Weights of a small transformer language model: tied embeddings.
MLP neurons of a small language model. Each row is named by its layer, matrix (down: output weights) and neuron, and shows model dimensions 480-607. Each number is 500 + 40 x the weight over its row's rms, rounded and kept within 0 to 999. Numbers have three digits each. A neuron's up and down rows have the sign that makes its largest values positive.
After each neuron's rows, "fires before" lists the tokens most often just after its 100 highest values on Wikipedia text that the model never trained on. A number after a token or word is its count.

L9.down1289:478495505480464515511501536465481479465469477519504505514480526529476488523434497430466512444547515569536515497472594503505461443483430478470586563556538514550528591434460423492468460521525529505531468492517511495500498530509559544486484484525445439520523473498527466531480479503574592527521481457481473446471530534516491529453504479508576558532475496523501509446564490486428452441487
fires before: " |" 34, "-" 15, ":" 6, "\n" 4

L11.down1351:500464438560531525484477564533506550465401464518506516511523552428563468514547515470473540457557480500511514556493507471414480493526512499480480462510501516518571480505537509498509459473571449477476558477516521457432484561478525519515536485570564525432484434533481487493473486530559440493505480515517445528520437543586526508455469468527520562461424520526402495511499481439538560505475
fires before: " " 46, "\n" 28, " −" 4

L9.down99:512541551462558513528507478492471533505474476541510502486480517473484516486486568499525410498512546516430524547482503502514499504527471530518523501470502517451435472510470467472529432527538583499485542444451521457564467478523470485446457535494527478500481510497514532500527564462531551393510511561458469478480552424519521452455549556556460611493508503498529443410545459628483400515450
fires before: "0" 41, "1" 23, "2" 10, "7" 9, " " 6, "6" 4

L9.down1995:528507521493504509494494497554505520541500498537521505563511456491516462479502532451504531544503453555475533484427517525467405473491445464561542546501474566446482522526465504527525493561501455492508531509447544441580486554476511506458444457535494508429515497511507542485544479574466480372536549539531480572495465503507491500459528471520480492524526494479479500488506404526412480506541
fires before: " |" 46, "1" 7, "ros" 6, "3" 5, "2" 4

L9.down2061:456526498477563522483468464544471487463425534581589486480513524545424492453485508546473442513465557532457514532493489556538482464575505455464438491464530513480620484527447490475460496523544503487489473497421450490501496548422560455441520410545545516549436454523395546526462554448436489439548484466536511482446494432531506468493546526461449499489459427410524498443525461551529515552519
fires before: "9" 26, "\n" 22, "1" 14, "2" 6, "0" 5, "born" 4

L9.down1138:542465541542452516446491575496512479457413508470557480452513548483514481544503571501525434566538511501456533506487495520477464454521520514435528499545500444500535489519486546543549452450480459485539521557554464453496488515495488490553603495477551561523480624564486507485549454496435470530522468476525541413410504557438467523469529475461437508493472583504530492442511449538497452498532
fires before: " |" 35, " " 28, "0" 6, ":" 5

L9.down606:511485471543511541506466513505518475512566501437479480467498517600524455475540501539503487519472489551558550507493500500478511543483491540480500619541463504494436541564537469472485492515447529531470496469480418466434506452490458473401530527432594507449471506523527506561420497525578494450477567484501491487452419463559482518531482487463514482494451516452535505480482586502559475589466
fires before: " as" 19, " from" 9, " for" 8, " to" 8, " by" 6, " in" 6

L11.down783:435465522449560487546533436451511540425466530503521437534499430553504497456457565494510444508552469489473481502449522479488444530538491517468515557459535424558586453498511460590459541511478501484505493542455511477436522526560474489468476548556538500519508519488471566549508541585445470460453491467565520478472524511495586458444503498552488526505491516515496517506493466443541524479531
fires before: "9" 39, "8" 25, "7" 13, "0" 8

L11.down560:497437460534500493494520470540458533559545572527440516544582487510433512521472501490547450531488566525523431573551464502487478472553595579547486509488548536544499452488517522546516488488523490452517450441514468448492507514518540520590579572504494487466439485543469478588567532531587499464421461504522532479507504487500500530503517455454461462534496510474475491475496536458492459549501
fires before: "7" 25, "1" 18, "2" 17, "6" 12, "3" 7, "0" 4

L11.down434:499545515484449475498447546467522437522499535521549583529499526576499526472522489479473495508521480516486502418528509507526508433562491542525471535497570535504460500469495470484497493529486508361429508488490553479522481471488523518557451510496490501482495503525531466512431508533503517505536533609490517545525467537543484473503488474461474478543503457474467501510481549510524601557464
fires before: " |" 43, "\n" 14, "." 9, "-" 9

L11.down417:523493565523562525544472484546487511561517527493446530452570436530538543496486482590509513506472532539503555523520498546502467499480560500496479548500516538511412564510617503545449530538542499394493512454507493541480557484536507423486508546614521495468493458521537522590526479537551508460570453446500444560528459536502519499581496460537486478518520489570482497527519568492544542503490
fires before: " |" 34, "0" 22, ";" 7, "6" 4, "." 4

L9.down1537:462511482513467485419523494552558453500450542534578532451505501504516543535502550456482541456479550546518495537505533551548516459476395537454536502460491552469502432551519527498504538460533515466494511466486490464441527492540507494565516538451519508546542429540499497505486545426543521545419474432424523462490489563493439544538463424508484503530490503465481503505649444491500412540526
fires before: "\n" 29, "-" 18, "1" 13, "2" 5, "3" 4

L9.down716:488542491492505545503462512427509511516509461479505434544552418519418451473542513543470496445490461558503448492512497465484469525477514466495535522498556519505556496496516468515581508440582471499460535511450506514486558547486488507448514621532529479518498496560490498509464487485486515552521485544496497472530509501502566525479471496476497517561444464524490506462476529438433461435514
fires before: "1" 37, "9" 24, "0" 11, "6" 6, "2" 6, " older" 5

L11.down1103:516507516441510467617419582499568446426449506555565516556492484439551522484469480487517485572540489526451451530469495570460528545466513476488523557546469515550436604413530494512536533501522575499539451495468521493484467487504538460599434468478538450524521460488441516535487536454535487488499481527460463488570501529468410498502450448438498515438477541520457469454514587437524509507523
fires before: "\n" 57, "-" 14, "|" 4, "===" 4, "The" 4

L11.down2364:587520516549493501528474518505598495518488539518485493548443548435515509480494507501501442513542496545468552482541576527476461383428523512510547432507509502448502477528538502445520473441486459425543452536494490518537519438491476540492506431479565489523558528524492438530465528553542520400510491535458523510520480512530482450529494476455463482452542551513545468525489516453524454521459
fires before: " as" 40, ":" 11, "." 7, " |" 4

L9.down2335:454511555492487567480501515476502445451476500490576466499477571461529528518536621483481549460529500575536539495555558495480512507484513510506504492437593479467627475526519509421536499378498461480541544488455452500466524455504513486503529513456485501537460544492510467486481471487522461462594513453496534547564475592537527450474463487451497419511491533543513444494554428455517488454502
fires before: "\n" 40, " " 24, "-" 13, " −" 6

L11.down790:501498519485521466541440535473536524488494464487480496484459503527482518463451478558454521448476485549465489478498486466501480500519503457458488515497457457536487493495506399507483509522507518531494494569518464440552409499507504485466514492483477558464469536565541519430443513446446513455520500514527472513476438507547424507529546490536443443482543465569520453459537494536541551559455
fires before: " in" 23, " on" 20, " by" 9, " " 8, " the" 5, " for" 5